python train.py --n_layer=8 --d_model=768 --n_head=6 --n_kv_head=1 --head_dim=128 --d_mlp=3072 --vocab_size=32000 --activation="tanh_gelu" --norm="layernorm" --norm_place="pre" --norm_eps=1e-06 --positions="rope" --rope_base=10000.0 --rope_fraction=1.0 --qk_norm=false --attn_scale=0.0884 --bias="none" --tie_embeddings=true --parallel_block=true --init="uniform" --init_std_qkv=0.0166 --init_std_o=0.0 --init_std_up=0.0166 --init_std_down=0.0 --optimizer="adamw" --lr=0.000492 --lr_mult_qkv=0.7 --beta1=0.9 --beta2=0.98 --lr_head=0.00372 --grad_clip=1.0 --warmup_steps=232 --schedule="wsd" --decay_fraction=0.652 --decay_shape="linear" --final_lr_fraction=0.05 --batch_tokens=131072 --seq_len=512 --doc_mask=true --train_tokens=1057000000 --steps=8065 --dataset="wikipedia_en"
MLP neurons of a small language model. Each row is named by its layer, matrix (up: input weights) and neuron, and shows model dimensions 256-351. Each number is 128 + 24 x the weight over its row's rms, rounded and kept within 0 to 255. Numbers have three digits each.
A block is one neuron, or neurons of one layer that tend to fire together. Before each block is what it responds to, as a language model described it from the Wikipedia text at the highest values.

Description: Numeric values in tables, lists and coordinates, such as climate figures 87 and 89, list indices like 14 or 5, and stats like 8.4; weaker scattered firing on mid-sentence words like and, his, an.
L5.up443:157130150120121148126108090065128157143153174102147129114090123157101127119131195076142165140102118146157096126153113133119150168139151205148114181143142140109163156161087133139120124112159122143116087126126080126156111144110117125142132150091113113101146120116131158161109131133138143158
L5.up574:142098115119111121113132068107146128124147115147094139149083100131126105150138140096098116152114134124181156102149120095116167098168134155161111114127128124146136152157140119129140129115158144124122146115085123127168155145128124096102134128101144072118120143110113171147090139146163119173
L5.up2518:148143161148130143181073111122125162121151161116150132182104137130115081118135107139154142127149142121138141113128131157060089154126135120147158137166087122104098126157137124145113115112150132095133122135122158117157162098169136137124144105167086137139132138136141172138161099136151141171
L5.up2539:103115161094095136144160101110119118178164132102117112163109094138121110123120145116121181140111143139138155119190197176137114124127100126168140127146173122131103125135131095120132094139162105191082088138150175144142130133103139118095118117123106119119097126140114134128131132149176121162

Description: Words inside descriptions of the appearance or layout of birds, shells, plants and buildings (barred, narrow, surmounted by), plus of in front of, most of, side of.
L2.up737:146129190131102112139100105078184094125157139112100182144120113139142090126146117127120149116119137130118155103165138142142163137099145122113169122114145126130157127163144124121131142111181158141123145153103143169166158136143090165132132124122162075118152108170172170117122104135091120153

Description: Early or middle word pieces of an unusual proper name that already appeared earlier in the text, as in Dor(stenia), Bo-lot(ov), Port(noy).
L5.up755:137101123133113110160125098099095110159116114127093185134131128155134125129097124133140157121172049106136124124120131128130123103144135159111145128110160105110121101095142183119164154140151119194139121132114129091170160145114145119118118108153093151118130140141164104166173087152115101120
L5.up1008:108127169109100166138082122095140094112087161148133167098147124140154109115157137165151145108123115064119108134152058129120136124128120144122126142077105110121134203115139128135139143160138111128150112103108128145132106132097125173139141102122151135114081135143103105156104133151132135140
L5.up2159:164109142087098131111103113099135117090132168066125155100141126151142098093139137179132162099109151144116135153114110103082137111107126065144129117141119120130101142115134161161091167117190118153134116123165129133120114123129091112151122094124100115116147152132162149141138166136149144127
L5.up2696:126131142116125086135140148108126136153122123110121151142124114142107117087145138175105123111089118094122104136129117110114157119096109171096124129127106145129112126100086183147127125167135135123147132127133140101134124133136145130123128103141135112144099134117134113159170122163107146157

Description: Tokens right after a number or inside one, where a unit or time noun comes next, e.g. lbf, nM, percent, decimal digits, nine (years).
L5.up851:105133130122157127129096076138142152129155177139117107151093085101143118131160125126150090131124102119151115156134132163098137117079165151146129142126117130090133121126144127115112106123133133090110114108148139152119141129112123146097155134162171080073122175141157109144121117141142143138
L5.up1207:121119134143153153161103147109175109127140097098129143109134096143154129126137096151139138179119131118110135187122151122120141140149173121104137173094148166154141102127138127123140134100188099132115102156085164097121104138119097111117109089132128115117087169158132124132127143170132098139
L5.up2404:145116125124129122117111115149115090130150101145146147156111146094106074147134092123172126126151143123167110101116086098074176167139128108163117153084087126146136145131130135149128135114134107152122120122118121125145086123096073086113122132146135104103092140158161108145098152141165103132
L5.up2965:128124108124169123144125152107112121115141128171135163139058106136127134126132104153098081149148143140134160150121109120122111153135154145143138136087137170118114152171168088091162106130154133151097139151099139081147078147122114134102112165149160143105123159163146101114160121144133109141

Description: Last digit groups of comma-separated figures (15,564; 96,294; 158,404) and the word right after an amount or year, such as million, of, as.
L3.up38:169115087124147132151105125156148171131137112141140145105185123138112125180077128160168054162143114118128149183147114115118125126140105159126137120098117130110143104104160153118125149124132186119111155145108130160125154114120112158078115124134128136107111186131140168113137130124127155141
L3.up1405:121090102137129150126100095131105152113175107143140122160117084107105162112152138072158077153132116136124180137175111160137103173165127114108126120100122142165102104115131132095146092064141123094116138149117112136122095132122132106127128171173101152128090161184131103131138106138123162153
L3.up1679:122159116144124147171142093102150126133106142126103142130149076146119140136147086133122071140150120152168184131142103137126112149076113105117118157134128097146142098131144123145137187129146197134113150140106093142135133139120078099125129131109110139132133130194138168115122086122115102138
L3.up2697:148138116163117171127129089133130114099124131118143117123120078122077133143138134106130089124191137112147146113167185172106121130142127112136127157131141143183133151121142128077138102146169091124146150096130102076151160101074085140111116120078153138100133106181110084093120127137114103170

Description: Number tokens giving a measured or counted quantity in factual text and tables, such as 42%, 1,290 killed, 575 km2, 0.12 nM.
L2.up2352:176132107127101161125096077125124168169117149086136191143095101079135121131148073115163115175128137130132140177174105135068090177122125131130192128132094126111113143158095147103161138131153128168111089140124116092149146157077106124136119128135110145114144140118115146199145124169156091178

Description: Tokens that close a parenthetical, such as ")", ")," or ")" in "(MDT)", plus the "and" or "is" directly after one.
L2.up513:115110130130120113125139127142155138132102114113135142109112140096141089151123116126167125131113102109140108112175118152106135108124128102169124145108196126162169144153167156113109123172118134139098159132113120135129137113109135126097155142117108130112116160150169167125131132150142123139

Description: Inner pieces of proper names, mostly surnames and species or place names, plus "of"/"New" inside multiword names such as Goebbels, McAvoy, Los Angeles.
L2.up451:143124148121083124134116077130125171153127100098133124111122132073097095113139105115112120116131146129126130173145108190130153121114120176109158091167078110110105155149134122136116143097121125113078179105104136148103138135086138113150151101175095133130137140142141132135126134183168150149

Description: Commas, "and", semicolons or closing parentheses that end one item in a running list and lead into the next, e.g. "softball in 1949, lacrosse", "bartender, and farmhand".
L5.up864:084147138139095138190121117111116126119106117155180133202139109148155132103108159124129127121116129083146135119157144133090119163142141101116112109151132123141102107153123148161118153129154125134143065112108132094100128118110103147103131135130135123127117136118156104138172108148134133124
L5.up1358:122104123172142108123105133094144107151164097152092129081117108103122130136145145123148125152102094119109138123132142149125111184176109091125144149106105127120123129131153112143117146081140118195118133108151134138119119128104075137124155120110124108137101133149123149122140127133144121120
L5.up2653:110171126112110138128138122069085139132173161139118091132116139129160125123166129145144166105106134132130142147147111100137126134148119119112121131115087127129134071083153129131116117138118158113151097118134128134114114143101102120119115115152133117045161132158141163122150052132149111162
L5.up2955:136131156153134149156134070101215122122161116124138190121144111087127092117122150138130109189148139100138140145135100125113130139106119146135125126132099155120146087141159124131126138097153143169096080148099097174117158137130103122110132109126112105123129135135135126123132146137104150133

Description: Continuation pieces inside proper nouns, mostly surnames, places and taxa in lists or sports records, e.g. Cle-id-ion, Gro-uch-y, Over-mar-s.
L3.up1433:108171110098123101107118147085105134118088153154131108132104149123136096098099129133121131136161082125168135143183136111116123152118157139177143147154153133141140141124131152120103124117102142119141102129137134145102157141140117074087118138124115104133130128130148160118137076190182149160
L3.up2424:132138110094138102118072090105107105123139147129136133152103112154159129131110097121160101162157083101136138124154043137107134140088133099137151139132125165132132119142155168088124167126117140133154091130151114134149105132149117079139120099125110130115127159136148134123144138126163124138
L3.up2485:122145126165106141149135097109147146185140136112146124116150153179114104140132146133157095159088097114179117141167108157123100137111124112159135136129115071084159174140097126125114140104139119187124107146115079136141147137098109093072132146137116148116118174169160128061125176121128112142
L3.up2837:118113132116135138183132084105131138129110146068115141118144146099153152108085141134140099130103083146148111135129098082152133129078125123133097132132137139110091121155143170119138093141119080159134093102121100116138134130099101090132141086099131093107141114144147133154106139121167099140

Description: Nouns right after a possessive (his, her, their, 's) in biographies and histories, such as tenure, work, career, first, wife.
L3.up770:151158113155138111128146111116094133162133166126111171098129101165128128152109135174143099146163085113176083132140111155144101144144075158142136157095097140126139158119145141131089098152117117155100161133119088081114131151168103116130164095132154128142087146113148162121118147132083135134
L3.up1047:167168153094121132131090106125121163181118118122051120089147093128104123138160116124162151123137100119103160106134101142110179155157159105145076143118119105144190147145140127146089115131149142127157095129165117134124141152158100110101181116092134128157109141114099176131141141130143113120
L3.up1437:102148135105111113127120102148158135128136134104107156180111117148135107106139164103124136112121135127106135120109126136100098139183161133148157141130135103130116163102129147101105104153129070116133114143127146129131115155145131141097146136114122129132163114110123145149164120160132135154
L3.up2744:124149173097100076139129176123129171117157138124108140169124119129149137081125162124171101149136105134113146142168116171127141125103136111127122165151124095146161099141099142122124114094108119127120082110136103129087109102150103140158179084128164140050137157122114134136110135156149142124

Description: The word "of" after a percentage or quantity word (51% of, some of, many of, all of), plus scattered tokens after numbers, units, and size words.
L3.up991:091125108159119131165098128114102131177109127158137123137153112093106090152134126179141114133111078070124157142168104143106093131133121108116167117120143122127134131094106129159111133153173190108161077104093079113124107147167119074097098134098167161084182169166131103108138116128134168142
L3.up1127:135143118163139144144104127114076145111116099120121098114117111070094124149140089120112124104123128144169132129132103173142099117146122143144148118099141135150139140103131108138103122119120110185148119138095075088157160118139131108081103111150122110122089133155154159131179089114102090111
L3.up2139:125133175126147126200115135121134146142123110099131158168142096106129097100092112164162091161142117116107133139127110196105110114145169129137109151128122106124145125118089098096124141100143123144139191125094118127164120110122140110129115112161134096121132126154148112172143100107159130126
L3.up2616:114124136096113146164065147141119089133114152124144121180157075150102104097127129131129144157139141100145130118181111160153077159153121179146139119167129153128119184127132122106135180138157137124143167149092120118144115135135114115097107113125112095100125123151134117149111125147141114166

Description: Closing parentheses, quotes, semicolons, pipes or verbs that end a long parenthetical or list, such as ...Ray Cash), ...Tuscany), ...a Systematic Review".
L3.up26:108123135100080114162145117114128127114138159173086140117098124133136119126126138123132111125119108130122171152148173164117145105120130166135172175055140144093122128145166166134118164177130164149125091069109096121152118136171160130089123118060117120131102153143105136119146144136143091151
L3.up225:154147120115082139161155120135176129115153130130124110144127080114120124128118112101115150137125107138114105144139138140084147151130141137132133117119141138098140110122182150163168159143116147161117129102081135102149101095162133109146153132095070129122122169131123143192150151133119118127
L3.up421:127083148158138076173140137130178105138135091136132106132165102136114078139104107123130124132122153125144128153105147120150125120126135096137114160134179101107122151142120165144094131120176106130150091123112123115129098122107128163155148101129119116114136163167118164162126120080149122092
L3.up917:096093159149114168137152112138131120147119128136126113101147092104156071121155111099128142126119099135130147099125141154138098164102121138128125180103134134128117111100132157141140114123144092149175140136101116097146079124134142155137157139096147105116118167144115105139156105108116080116

Description: Tokens right before a creative work's title is named, such as album, series, documentary, dissertation, opening quotes, commas, dashes or table pipes.
L5.up1109:154127158080104178137139088133125158098112107137142098140140047108099156113073110162152108163142130093123119143131175158126120120124123118133131145151173113151150147171132144107084100127120108149117126108135109143161093137133113141104142137112146119118140143147142162091120125144146159142
L5.up1528:166132119101129141162126116143175120157100107138143080111108082153085102113127141152122119156123122136148140137123143141112176118137138165108118169139167102143140165147120140097087107150115086150105136104129115142133130167130090140112179121135146102126118167132139146109119153130166116125
L5.up2457:153134153103106163143138120130189128170121133113098083110121102098115093106122092164117091152136135117113131146106154166142153111081172113116149115140124111125128117141138166120104123134114185128077120101141153188120079172168126157129142148136139137130116144094127172103152122122184130139
L5.up3038:174119122092130196173154124119129142169094130144102129141124095177110147082124121173125090139102096136159146130152086142124139128114129172086157102149128101130122137122167146088091077145095150134136132114113154128157115162135120138107125153140140115132114122143159137107134120142164137141